{"num_key_value_heads": 5, "intermediate_size": 832, "norm_eps": 1e-05, "rope_theta": 10000.0, "qk_norm": false, "parallel_block": false, "init_std_up": 0.0168, "lr_mult_up": 1.47, "beta2": 0.99, "warmup_steps": 553, "decay_shape": "pow", "final_lr_fraction": 0.0, "doc_mask": true, "train_tokens": 686400000}
MLP neurons of a small language model. Each row is named by its layer, matrix (gate and up: input weights) and neuron, and shows model dimensions 96-223. Each number is 500 + 40 x the weight over its row's rms, rounded and kept within 0 to 999. Numbers have three digits each. A neuron's up and down rows have the sign that makes its largest values positive.
After each neuron's rows, "fires after" lists the tokens most often just before its 100 highest values on Wikipedia text that the model never trained on.

L3.gate120:518517495451578490483514482506494562448533433465497517500552505557480484437515495463534440512541486449479471521531529544478552474534543486552473462557437434462543583500519465533521466505500558526519570545533450527490481539562444525424532496539437439521427557550514508445479472526587511492565519564592454475417535541512492512541553552525438522391459454562489501454460500535456510458500
L3.up120:489589485458500448508491501407466516529572510546522531516460555450473524568536490486547549540520533487588532485510532477525492413473482405520520520508505479563462557489501448474498545503481523543512510516418537503482446527466526475494539495486496424439532430495432412447484479494519499470492484506424432532520549428452509487527490426504439477519497489522420442517428537475549606449466
fires after: " Su", "ing", "re", "und", " pre"

L6.gate825:531472453510501530505459476492474528472480480472534471441449490520443508403530448457492528521417475537565460455457564563502526483402430485525471575531503500494461543536434495496479463439567475448542469531470537527490446472531490477483477458554503546455501495512571456508476462499578542496469510558466505499423562494498462518450484489464458532480523467475524586518472584528512444471420
L6.up825:491530468500425460499490532510550450449547499541536506532557457427562556507499426475491468470459517497558481352469563590480513514484460600478547545480481488443486539548475443558468504554569534472501478576481540485437484545505501528447550508457493477563516540483491506498436408473491529537483539506472528513501535520538479524570484497496511480525482542512503557548502550478551456483481
fires after: "s", " re", "ci", " a", " comp"

L3.gate269:504506528466487512449521492535468497543437471437481568497538515482503436542562549469422445494517476447415431538440448520534497540580512533466474514466517562509560512478522467532549456553435522535594526521597504473546488532456503488450483587506425586479514458484514484480546512514539474480536542531507481530457445473548582485543478511491547462490475560505522520500486500505467477467422
L3.up269:510472566525511479462488500557537513554457464425419515529494433495532523485498499488494448468457551545502466412468537533535517490445477531460540499544453491464446549545482512504477524526547539583468458470459536480471476531535524457575531499518515507481545518504477559557492519459476497524555465489474450517481523579570555499502511513454535409456543523454533468487533471549487566548552
fires after: " F", "re", "fin", "ra", "bu", "der"

L3.gate539:482488462459484438456469472555497501442433447462481485536449591503457438530556499502528456502491580487514487494486457461483475503457446554558451537455589485488496583504532545495522442455488540504528513516528555532510543569539458478438542530577538527509565424427555450479527479467504500385455471482437463532512504505505544554531456410527422506561432521528498497485470553584484498540453
L3.up539:531566488535430507578503505462543588546419487504541520574537529546479482565542489464504476554468543490494524491487442470466473493443486540536475515547508508464461567501431472481541518617528532472587562537492456493498519486513410429490520480517477498529422532545506470535458447493400466473511476507500478593541511448494509505449497437573459479430527484478502526546511538501453487509536
fires after: " ", "s", "age", " S", "te", "ce"

L3.gate434:495510451561526352464538476476506533520470462486531526529487477506394552469535511505452498535438574458473456512530509562504520486467496441515491440486537468481450480484548527478526530578433529523552476516464491489502526568533463500466503505442555545517578515447491474447493534522464430578498473478489546443532541476493534476504507471546462470512478528511403496453510543500515466477521
L3.up434:516420555490506511412471504550476376519491473524491551461479516517524527587529535439530521509541474558539455410441556468539492499475451560448498482500434581488458474480500506467474513489416435506471535482501474439489440461547492487601570451465530542552457545516532497493497528507460525549457429516518464560530461464512448504513492489542495478453462511510436508534496477473521491517455
fires after: " "

L3.gate708:494502520477500466513503481490474513533488470472497539523497511606454489501496493456501506519548514489500403559513447527506515520476495470481467533445476533498590490462400565467539482509455476476444489507497496521537471555407488504483500499621554532534500488520511493537447502524450575481436442548505477412476435522542463492511493498482457481477486516405476589531540523450435539449484
L3.up708:518545497514569540492470490444544456506559548593515511464461493429496515475504421554551480505410535470498493604509510526571445522485512531465590519535516520423463484393513528494464482453445489530558474514524493507490523472507552572529510470541573463486435529549489521488523515456488499476540526486460567518440536512392547509505535490526499516500522471516595506508490524541577472469514
fires after: "co", " vi", "g", " co", " Vi", "c"

L3.gate716:455503487464488478488453539431446485498498479473522498551530523574456527468590495500404455492484551428463471553482438527465470495525523441498523548449487525515593424562478507477459449519485503543454533502482495472481516506437498504446506532504463434517493507492495490489478492457597425532536520436480530489398484469502542461514481553503475496446608516490471541486529533548509512505414
L3.up716:541524544434472423437534480533473485497490500481480480498435514549438511546503483498528481477480548469483456485432478540485498502591521534497529567471555455530501428543473507561500471452500528493453459453467569502402420541479400602507566490518555449540458529518494497497456515450559478504504500504504504482490515470449472535457538517491515534473534530514514500432477532524509466476487
fires after: " pre", "re", "p", "ra", "pi", "par"

L5.gate685:400503509433530497461550511569535494500509511519434530557446507488527502503442476490524489504403493465498430453499498483537466482460479449522496504474517542479547490527508535541460406531461513471495485495491585490464515483509453513466436572496484485521520507599571578498443462488468487489470480408478493500550506538503510568412477536527563487500512498542557526463481551518523449538433
L5.up685:527511438514521464531484530490494531488456464456564474485458563520476452484449441507555533490470566491459534460527558512445524519511534463547567510469552486572525433606491541516504489507485581452603534416524555512557482488525484504450481540503405489490447522464541539539476579490561573561522518498476553597483519522483490545485495504432505497509539476498478488484477457489472468500551
fires after: " S", "ver", " G", "s", " Bra", " Gra"

L3.gate737:500472542450498504467509460494445518456460558476462498549485508492399504452496535461477447554493578421554503504503472541501556500503486545493416412461457459457489560459540480482522494482459577470523428549533531523486473575529478502468556516509475488502490444492521521488425473522458467482436497410525416553508510548533453485517559501551494529478507539485397576403534469519476532526470
L3.up737:523522478428530472531532404492477516536536497463504451502486583577466465494496596521468514530492518487485520480462490483463446510573535412476509452503519478507500462548529510464521516585477523480515521532546496523517481474462422443508489458427463531544629542562502532489532510499500504499532478513497442544513440450563479561446524473537500488514537509408461532492508562536519575522498
fires after: " ", "ed", "f", " F", "at"

L3.gate106:468534526510531488585502546564431507438445536537488520618469447467513587599490445506441548457445474468546469485542501500486490506511476471492530511478499565433508542485560539496553506545485468474526586491494505550500562454563533503450517519482505538528539516538510539489516482504478513526467471401530557498531444556463553503530531408506566486449461461535456498522530458541502473497470
L3.up106:485536525410551544460453537515470592435528552509505575518497499514504500559514535432536603441510450519483496533531512545490508511454539484489509524525485492535539523550521474479474500448496478386438480476419466491468489420579537496414475520570470514515386592546545447506492484451488514574472535476530525445525493536501512500530487500491510542476525470535472499465502507499519517551533
fires after: "ro", " pro", "la", "na", "ta"

L3.gate448:527566506515533486503487527565478503468529498525512443499510535454472534574559535551467415495512501434575447497513493468451441431514509493504581503528481545483501496485503526479540485515435551473439458530496470516450534458463490530453520553501485475570554456543551405431552471519528443530583463488538471470444493491561462475535538475513523511480514477505497563514448553556538453543470
L3.up448:474415532510561427505450524426505556546503413538450508478490421536480543483496474488538533471463485537467426495459476522534548479508469524461518529481544435522548479487516487543508467569508476555538490461446521472466534497455464490529538532485522439599519515465503469532552497426489519521450525375485437562532468483494542453576566486558470580450488500462461500442519464572503484558539
fires after: " Ju", " se", " Se", "ju", " F", " f"

L5.gate355:491503504451479508488550494555528499488508512464466512512598504501524542513511522511473527583434470499481524477469479493492500480493472454499545448564442522462457481449532516560544531444554502435597536485482543517492498507513507459442476563447545473491580515502598485522506498481472544511507432500534527553504515504519430541429355474522426490501591526483543523520486548454421510532499
L5.up355:467447560537506457457528562552508497502488611523548534496504529517509470483460482536526498508478557527501532453514503516487501486508492482450488470482539419558540516451456522493495524498487472545510477526523547520529511520497488467508406522508454510494476491482465586496415540453507459586486593503459384484497529455528476524505492519541511490483505515461508505534521493496528487494406
fires after: " in", " In", "s", " X", " su", "u"

L3.gate706:504489482476464521481529463452475455523468533519459501546543539577432520524526402426541526563492505500451536507519441493440517455542462510497449425539481543484453497495476504545454470475510495446540475477521480470516440396493493499488481471558591555490465493461489520521532445538460504549468479478456428523543543587515545563370455480573525466557503474482557559539538486524483529465523
L3.up706:476514558432451450532502525467428491513464483494516500514588490546508491449523548486537559560530506476536549518564403507504469458582502512512517510441478574486471516524528557504489438384517514497420503541525493508556489507538476512459547515497482459454496545496483530539509472551498426471432433553533467500475507510514488413541524473503466497424460490560552462453511437461446468538485
fires after: "ly", "it", "ic", "ot", "e", "al"

L3.gate447:423552503526541470539478472438528522532513433440505522523444533499460509470429455466489518485471538446475501575487523554427580462492503500540436438435527497497452529525499509467458489504499534467541482474577451469483556435510493493475528469491481481489495487588524478444454510458510436562508519493499475515486525479491521453478505554461414511521446523467497525581554575492483470487464
L3.up447:482449484534482532485552500505458493484540512466498500530387509477433531525526503528450480494500432515481457521473475507466493489539515544493505512540479571464512454549510536463407518553586518487530508469506497552464430510528465454518535519483538505544490476606569501422484471526575466571485466527459470449517483543483556499516532508449452486475465540533516478496544509481422507541531
fires after: " ", " (", " de"

L3.gate438:509540453575447544526570543529473527507502587474580495503544552588492526508482442480481436469476539498462582496423506498453547454478482552450533543528524442588489551536466463520570527569503523548552507523460483495509443522489473510500451458539580464580465506437507517404520472514497427517428428576431491496488509462454440542497547423421430488454506554459483458508410502480520475555518
L3.up438:409493512491514539557471511482514483453360519433528576468502424466520471424475455494527487567528505504455470512520488471526537522534499532449490509499499457518483552406491523501488524499563464504561561487508427562444443522493446505530440490497515554512560427494535471457465523496480479449546457574513461452579460506479479496401451495529503588544499467491545561449479473471484517558552
fires after: " In", "man", " in", "s", "en", " Man"

L5.gate256:466536535494424535462474466445547458530518522527544513465524470500536510479472539514564470558508486511478521528486459531537582512521434434438534480540518553567524501495509475476473521421561452468477535599489542505473510427491473536499475503511614452537503499498536498554495455526505523473515510443448456472428491412512555493496520483433437430411486483455514537562507400541469495464496
L5.up256:532441499500485500527470465490553463549541484446530511447534516530432453487552476489519539544494490545518487518555522531517464496449526491439516514487535539375498485475522490555552507451449530440493538520438528519497442497478510475530528464507498433456445523530477512483511475508524470481541445486539427559484437544514525442492445478490459558481523518531499482559494545510423536511510
fires after: "ic", "it", " An", "i", " ca"

L6.gate777:493481446500533464540445426492535484539517437435504501523501490493520540497520454521434459545448515528460486516486402503507499432471423564474495538496479416449533415514434558435520479523462461545493468512468477487545457485473506616469466448517507439523440495470541470448498485439428459482469464537501521578547537406460512505460538467551459470445415553480557560534491491523454461405524
L6.up777:483513482490546515493564450547529515453519526465472472465500513490516501546457490403541580506455556455508473465477449539417542496508577534544538521503470485567498426460504469465516546520528473469508462520465454517447503465548504502520549472482535558453569509563537448512456470522555421376476432533478530518493481459504457548513443531546474570573565561473525567503531494503530485501529
fires after: "\n"

L5.gate111:530535535512515471498402522429469507494447492516444545497455472568482540530504435525509475566407441524452461588483462589488502486473441512447519489509496481528482491474523466508461489515564489468548442590533580476544542450553536570455488467544520539495524531432565455526475475482480546514463453488526469465487533556508551492471485562501444469534513527486463444493447516445508469436476
L5.up111:504489468482421521456507505411504474513534489446473547469510548518540459413513504513463422512497434509495511525536396409487524482463432447456505436540504514527560475457471507494439478489544491403547530516455480550489517522558479504443540529556609475496515544472516491450447488514464487509469488438499433518546489515461532543496463489496430497512485536496517465507518507540454461454565
fires after: " de", " De", " D", " |", " R"

L3.gate166:474502505483545458530557467529458510383430526487503480524499453529473528495512438511535497551465537456574514459531402439545618472516476479515418540514503405465548464536485511482513450462523502506524535472411454418446435534533432494501521496414442559439492471520483434502515477480502506508523478582528508442438551611532447463488595479512428510471515514547458514447487441505506558519515
L3.up166:535553482469537460525503510481504622467571478561527468500520525532492504476524464462548482530470513432508437530525468529524486499533435473524531553537477459461506596440398529509462445567544594483557535473522453500451487508505464542526499470508502477509553512523499461432519453495474516488546497466500484591458510450509506454519460546540516533484496446514497473434534536555375532481467
fires after: "s", "ur", "form", "ing", "um"

L6.gate619:465561515529594532468543391492531504433507545418483443490520434538494526567569459495499511535460501486522463557519518550443591535417480517481561503502456478512484454520567552412442540500471452513473505497468515447522507522448579532460456495504483563501543462450490505510480456517443466525502442524533477489446525456504491497516499540530463485486487519473561490510446459523480472536543
L6.up619:538547417479516563528461510542552513486526546515491554500433500483539506472443513446537533468422507442506533531522461511379510466511556486522489476527521501571560521476495405522445490471527569461542480527481531488423466505469485446573508464507469542496461445511504483450490442558499522490444432467458524471496504456494515530501485515476448482476507528528425607518545483562516558469490
fires after: "\n", "C", " U"

L3.gate610:447487451496468429498470577560444565462476505495468490562456458530518429522523511513515426569528583494507495511536464514474492468453459516550500531505574453514568477562521442493521533554452447482508509429532488490510514459518439467480441539563490525487520424520568429490479423484514510500483473576417537494513544510497537527521527459542539554532512501505465452538475486582490561549467
L3.up610:453440511497501465524499478511480477556435511499538518431504502526563495391558427458512423507515477500534500438488455494497528452525497528484525417546555500525419483492515469436510482533507573444548452457480553487541421499522454501482517542508517483558452535467542452442494544506514526418534497540480498495509525529453470520451484583554477519499581514478501451459537493491501547456490
fires after: "te", " ", "-", " se", " Te", "d"

L3.gate588:473481506575560514528574458452506523503515489477502467587510463510471497407532510502513505516457595446455612484549518460564508477527563467533523485452472504584543527512527472472471520574432578522411513474528551490445501502488479461479501523535461556569498517464525474489517505590554455474554510512440552454544510564390474470508540477485566609460495551499504535530484419446502525497477
L3.up588:492445508481505484450539496488483571543397467531433527504442510508482494513470544441480450545476491475521524467460470468471496517570521495450448545430560538486441478452531505490520556475538515534471522542526467428523485462543508521497499488536460488504482420427512431510524449500525573521467549544543462474555432541517478447558461556481437580501509607545551467511435488471514499499469
fires after: "te", "ne", "e", "el", "ent"

L3.gate472:440420562528563457485526501481434485514461436510502511542573502540502469483499521510527555523459495503550461479585430549529554524490476493503438473487455526534515510571483508470504479453369526533567524509460501522494506544548494494503484517519509493494522498402510540481481502539462528557504473564469422442595555523494507520420480534480463535540461535528521485496478489552469500469446
L3.up472:556532523433513495480499397523497536514431510469524446492470407548555452445468460477471544550508534489509468495573525518486577507500455484498500509524526533467517545437454476452515544539447535507506482424526439426510423526495547445514516436535501567528507519473497512433545445490529483480547483552459447474479484609558480511529470493475488458516413477417571429484525541488525487500545
fires after: "l", "ad", "ter", "el", " Al"

L3.gate0:529434521513496443521476469499483462450417475440545472520487484540464530529467461501508421442431539469447492550557524571486501526498420530474482501455534497469486481534519472533465437570411460546518535465452502490483502504597531567511499492465487548549523515488494530533411440589483457524501455478553483514508485498544428445592566490428485529459450471524506530437476526453566496488432
L3.up0:488505486540468534499538491587515540492469491467422565460467501426471493518512505486472424412602460554407460456493455531497578499499495461516427472585516526479531480453475488532519548496480398485534520479426536507516499481563489493494515484548552457556482551484473499515526471549489515499495490521511489546525564423450461474459493526502550556517552465541436506521434582509501546488520
fires after: "te", "l", "ur", "tro", "ra", "ru"

L6.gate702:454492524493456544514532432521492471488579458450503559517518502547467563464496530444544477518505535420470532561414547552437533470446510469450475519570529595556392418497433508507448446482486488562540480448512449425478536526512483430498520498408407429528466426539496513502482498462481440522516491542500496570473503550480438402518496543513445518508465520528463448481453463532475557477475
L6.up702:480533554492522469554523500474506496601494492489491434490475554522536470480497548448503484503541517531490444509435530494503539454547583507495461490598467505398525507513514440512426570476487484538457468477506446546472585592454539547500506523498444467448559486507518473472450477535477501509485557509483495504458554590491485526504491441504522603509513519539536503502513419434479498463449
fires after: "s", " ", ",", "ers", " an"

L3.gate202:509521489406517461439504532531484527495442524507478531614514552471528526484458458528520520472492510532532515514530516520550502454555519551510546503483481590471496533558478465619552489597476442507444517488546523448516470503517454531523563568481482517586450442525429498492449538475484462519528485497495536481535519550558562530506486492557563496509562510558482523531511465502540490511432
L3.up202:519523441625540546471576533539507435438508504475533546468499561490448571468507423522448476581486508521454552491485553496490487495467543476502538481519505492467553543429470462492485526522528473467481479446477531483552478493567530502488460456510499485510547504540516515482438530499416490577508540487461474453544560435463538419551454504479465564525537541525502494529415467477466458476441
fires after: " re", "la", " pro", "port", "ve", " ex"

L3.gate296:493474527505539546492474481509502572434415482514429497466500450518482480511503521478481566465513516489489500489481519581550498435538574459397501470537487490490434494570526538513499518440500458483562502464535495550450495535524442517473489492512540582446491466506438605444540511432451570589487506464494512459519528544529529470481537561486444455489537520461499511493489546529600439583578
L3.up296:515435515381512505501468474483501551504494495488538433518500484505503486443544464454464509534457554549504522545493496435552544407492488485543479460535470482385498564523521478599554500541486532510520546477551583534502481574561493470506462499560510508508453471521504537543464500534455499532464456504577533527517495516516555508561478529452497522514467483461440477516502558554509451469482
fires after: "-", "U", " (", "amp"

L3.gate119:502501494425475486530469537509472548540463539463497455544453448536472533593570514457546575518470549492485507481479493431510560456491512435534494541561524485496479449511540534527509524494545511542464543452456447466499543494522531544529556582486460496516475398506510476499454541426454465525566445554436489539424523521493519502486428481515466526518567496395528501443460511489504489512476
L3.up119:471560454428475461512458543437497447425467553505534490491496490530452401535470504555528454542486463485455552513512453488458502505482474486511458524531436469547583503511491486527495463508495579496602503495530425493476557481533478470573471572490522475488523497492544530450539507467504480553484517417472476493534550493459484500501471485478551483484490418491599513479430483508568531529489
fires after: " as", " con", " Con", "s", " As"

L6.gate730:448474549584461485468506518520541512463577527544487447535514497585526566546483421505494437547449497505439444531456490521476538482512492527494535549495485455526520503439520588468519462475491510526583508451502475531536454512540518536453569523507538473430476467458680500481452484505467511420478491488459430503546529516478507506517514525488487504554542515544464505481485481499499446508437
L6.up730:490475569513468522560521449432512477517532474504496490585528469488409517533458426521485568447482479515467491529496529554481480538515489545546526605500478541496504518489446524498511496511523446571560479476579447550508478559545562500448488497505516456516486454490497501566535429530392564530486507494534482528450509466545545587520449506498493535513564515502485487435438470544545385475451
fires after: "U", "R", "E", "P", "T", "N"

L3.gate42:491443493486516482505480541547480514525536590509453471467475578494483579487588471429518468475459444502560446506408495507493439434462537401482496456544498445503508473518450505516483482501508541438478418478544550504514466493526453449452484475531481530479570466535562503505485454540495450523536471507503481446493451493544503465467466464504539509488534530552443519516506515482514535491540
L3.up42:598502406548469530525564535413538583490485515559507442567542545475451523481530501490412467510452517518492452427488542549429449503456487493456513509522462495502512523495458522506472480588605499472467489481494533559484542504455491496465466443499508588546490442514511532561574452496499485460480426445506484513491496486479566447498604490520516478424420495510476510483495414501488526486538
fires after: " F", " f", " ", "te", "ga", "ke"

L3.gate271:491553584444457491539533492516501508454481532454470447537597505476495513523536548499560519510501567493459501521533443500483433528524611478540487554499527499524496529497523535531562463524525512479448576446493545587470484498456474553482523560541502446503539462499502519493517445505515468453440560489486496470535503504482446500473468475507446556503517492506527495464509509483549437489489
L3.up271:477479482435504513545550417397477487521481456539503490564537515422461525535515524437433499502582575483481498493486543504469477509442485583506475525531573497459432469453494534519453500568456497593457475522599465508588457515493439451505483462542493500497462472529447542512471468486451454516546496484456427439416493560527500474542514479542492515540437584475558473425490583531468489557517
fires after: "e", "te", " Se", "ie", "hi"

L3.gate252:550500512489507528494481548490449465421399566495504428532564498576491545501503507465466507528514524559517524566472536531504535410500523508447423457486555524479508500513501488472437512474519501465505463562445447475479412443508474436472562455472534507523531461484542553442474443562539425527511495475450489473501522493489505475547419564557458479473529519453420493498545434490526481489471
L3.up252:507583502503506484491555514499479516505464485457486455493472458450553500453521484509532461617404508504506544469579411430455562471560518543461398444477464441445519528451485455540468449455463492520548505444456477468477502503464480453456543510528487546500489471465467501517502552535438471486501526464493467521431516509429429473460509508484477491462510511418514544489530478528475462455496
fires after: " in", " ", " In", "er", " ex"

L5.gate666:431546457506513483474501531449453501479519500500475461481425521521432451480535556495480471515498456442562438511552496451495505503573401447457407478489499502433485514482490543507453490459449490442468481483565490443522525409505477445533495484497556489448473547535538531538490479484463477508491487492502481522528506542458504465465499508605508516515508560514482507524506525569473523484513
L5.up666:470485528532495560469467503507546498520479486416470501536459516425476504497481628512435425510522521518509546517532444484519501516502473473516447510517474491511442519507449495529498493468458503510431481379558514469523487430593414432551512434519521491495494554470480489482459455484586423556478446513446503423513550509465522530489460487533510478551493520521471534563489502458571539540583
fires after: " ", "s", "C"

L5.gate252:428475558499558458494569510475500500440481530494472455522500493502462567518466469478508456518395478556510501454501455476514459472497544509485504531501423515465546536477532558494525460451465501523466515482531544506455522505474499502430487531515547510562467503539588501519464476545534437482535467426475549532537477569485555496524495534531406468487522431526493590497527553430483533537407
L5.up252:484498537477443478531585490491513491500454501511493455562432515547494488551466476554441450555479451541451543414498478474496445486489547463491490590524452481486451479476507532466578500529465457544418499510470505496510498583533437550477533509532495532514486502530549545513465533432507581502518459468526543484511529587532541498542508488556479424473478427582503494497510551481446508572448
fires after: " It", "ed", " Ca", "in", " Ko", "w"

L3.gate809:413551514512528473516478486549506488451525504527506474538515538541553445470603474530533472410472568532524505460506516514496572479390543461493534576529497540496525489497508518498470500443491501480496487476509521502485552536549501464556525505442569453530575556508466539497542490471470486553576469523387540473577561501498423482489480519529434458523444547460503511406485464480492489484517
L3.up809:501601480542504498476492570537505549518497489468504473563531433491552469579479551479551455487474491538508524511516472433523513499462500489470515488528482513560532534565470456467416461508445573527495517510505519448439467485452399413412502576488491543523498430480527552538468519472517477486555497484454456522551545509421512502547507530532507464473566565503519533425486553491536543500432
fires after: "s", " con", " re", " su", "or", " S"

L3.gate786:539533439474472549575409531482466575536477519550551474553505490524433565529549534522504486522522477426489488506457466525458468524561502447432519487417510456532551495477530503486501463578489509480473493493494543481466515485561427443480538423505429471542485458536517508534485428546544547514552538417519547536542468449556587467496411489507486565471479572472430439504494530499568528528467
L3.up786:521470492561479542422534484470537599603551551531497554466464506507468510496509546513530495472481511462496468529492473580538503488487507449519552497428453411472564438514504526473509524481497552534487479520454511476550534526508453443412570558415490506466469493437501496518568565527476479487528475503466496497425390513524416426576583473592536557454494551502513482472513547513492520413475
fires after: " ", " f", " F", "l", "b", "le"

L5.gate94:498519505528501555521457439495516574520482530498483512508505513562528590514430495567541486470501509505472477582535510489496564485512488502459560477504526495545522521529500556454473443521485461511484540471546526492471546480441467524490539522442486497493512534513564443487472449489472460502458469532542463562550549503468525464506518445494522478497531506488518530520501447534433576475509
L5.up94:512535455555497496459478525548431482536505444579526493492464459471497484460502520415462557576484500486436473486522555478478535563450544525476521530539403558511462487542507549448517518563546527502479471514512449512483545509506463537525492507468528406482534427479505456481505522438538520523469474508488509548476452466503523544507482595451486505451489523471549497480528516481531453510482
fires after: "\n", " U"

L3.gate122:485538446485538470494465497552461519564469522547496525488593535569527522451510530520475497543527496439547469575499407461563483466488485524558499432491411508483520583528481498532484524510579512505519435574543531519501469494505493461469555415488589475482530466483497485614505441512430480509482458459514453487498459439451557428501555529516483476460592570475521543453499533474526463482478
L3.up122:441479490505423488439445526543494503464491461544504431557503594519373526514541533519468443565489527468478487448467470456491501422469490424528535497446470493540492496493552473562524481512477547527515522470514582456419435454516481506497485489481499448553528517522537453455447535490462472470519482528478503493462530514544515482418525567468426488529471517477505508470497512446509531569451
fires after: " ", "il", " F", " f", "ab", " fa"

L3.gate712:450516535467460494525516481550465472460455461546542536563530524548540513481530473495469514505453519442486519474515492497528503486548529446492513507537471528476562491534440540546473498538469609490528577586505465481462512507569481495484467486505503480470497486509497424495496473499448515492510499479558457538496546463511475441434483555484479479443565461569514497496395510542480483517500
L3.up712:442429587491495552496470494463525496444489454525545537552431430486466493450508501547628503515552470515568535502541421515555569505556474509512490542539566484484444498537481454564449458516438545441473522534525465502523493528547432547462502520559493518457433575513493509529594460464465527489532501487506520463464485494492484553507547472485485489519492473531583541463492468517500487504441
fires after: "duc", "R", "os", "s", " use"

L5.gate602:481554501448523486512546572483541460463507562476438464534533526469524477486498443568495401473460524466466486484483528447533539481479583452471518489562521481588585479532578500462481437529492513447484467538549492411509494427448530485474498473519451562589472443512523536523520567542457524435521527498454558542508467486487525479479445490433523453490516485568462468518504561490575473487519
L5.up602:428610520530464506490470509568492462507390533496476494538467515522443430583535514471482438458411576495601540483523515465518532467567530484499540477522491465525517487544454507511505488476573523418438461576531535466479487529564482498465512454510428470496507500523549588554498537573461504503513463510430575547538479501516473538518442519498605591461553433482499569560497559531488474502473
fires after: " E", "e", " S", " G", " se"

L5.gate175:463554499486489548469449498472524410506554464511509422478514517577444540490545475477498559501464448450526485514477545534594519466481514458501442508479468574510515503474524556491476427452524491439500456514443514570501485545463447509451494462531575489443537488490448506519476548483521504436440556508399533517428502505544475543472521527596561469463534443421431565450452467547565552455486
L5.up175:435526520573545462520528494565536505515453491464512544493470498508519516473547412485515516415431574401555472627494405522492541495463502504517465499503506527485513547529475496496468504493520515514562478518377424479503519585529392539484514521514514570544535528518459512526502546544473476502462482496535519497495503470504492498503465431504565415520470525452517527538462559482526484483488
fires after: " a", " A", " 18"

L5.gate802:563505523505484506439477460471515534476561510472564521506468492513507469508515473493483504547410512483457489485531502456442481411488486514472476471501523396524489555507487526433477466446475520485435431460590456480489521474585496529418498583558511522453477540482572481504470519470431545538510480472480525494543489505467503559468501546535476586555509498518467498520522601525477525513458
L5.up802:518482524510429539490512439471538522511445507470566550533438471465532499531467495524475478487479510499481529501465508591451493481527459498493483570540480428567419549497446500479521507566495518519503468454594520496503539548528551550497547516507486455526465479524501539495519485500490471528591503542559533585512501542502433538479456522388443517541468442469433470549542553463546454437512
fires after: "s", " S", " F"

L3.gate128:493505505539515498468449490494496476474481515453471504483567526582504545465536493512539500530453499453503563543413496521497528494483490534503451540461457507505551434512463569523546533448539545432571495560485478521492467516543473490416507478492584479562479501520570489451520484562561425576513449553440501461485495566516545471497509459526492496427504484444534462570510525518497473530477
L3.up128:495487599496458464468536496557507521466427573457443527499477503522571519547505475537499459441471431480481523453530454535496468520453489469577545544508481492489484568540453538555491468527518536487452518463528498509473481463536463546468459544519528455508470501516415495396442548525437477508491480488491469514493583564532458488499470486583492494484588468514438483486511473518487514543521
fires after: " in", " In", "t", " M", "°", " ex"

L5.gate29:444506483412553491464459404555502513455509528461513543504497487513543494442551550512471508477454599518478438495473418552415527486509466522440471574516454439517503459443549496517505498512515532506462570585532402508514489546471503497537482518524479452526488554576461504471454429499471512501532554513527504472490516483568504456415499481494443552501512453522478504446424456483522466549516
L5.up29:468454503510506447437439462512492491501463507465406495489469464475505558481517434507524533495447453514509500464451489529544490432562493504475523480461515430465493458473427485490443574516463517449480450523462516430489497519530506456419467513495486497535492496539502497561519477498516523500562517499512451542509493527541479504545471519455515512504596416513485474521533491599486516503472
fires after: "s", " per", " di", "ing", "air", "duc"

L3.gate729:430454470518474563490471490509502494471481576427483502526479517512473498491496484515438415440483591501446439484493482475516552549512500436524465474517497488479458596540544576500418470549491551411483577472571461448449584483543468447414489503530461425464504488477502565430524406506472438517497530511531484545524546551459499448502470585506480503557422563527441480476481524556477488483490
L3.up729:436504541568512509485554494527494529434478540429531498462477539470525496511494526501568535448528423522487477523502530495502568434443537480488527496519512498429535513552535536427462576494478609452462402525512498470546564470485509483477490451508499505502468496503501495467487552472494517544456480563515526435399524554523446424509531526443515461507535541533444508592484455536527496506494
fires after: " ", " re", "s"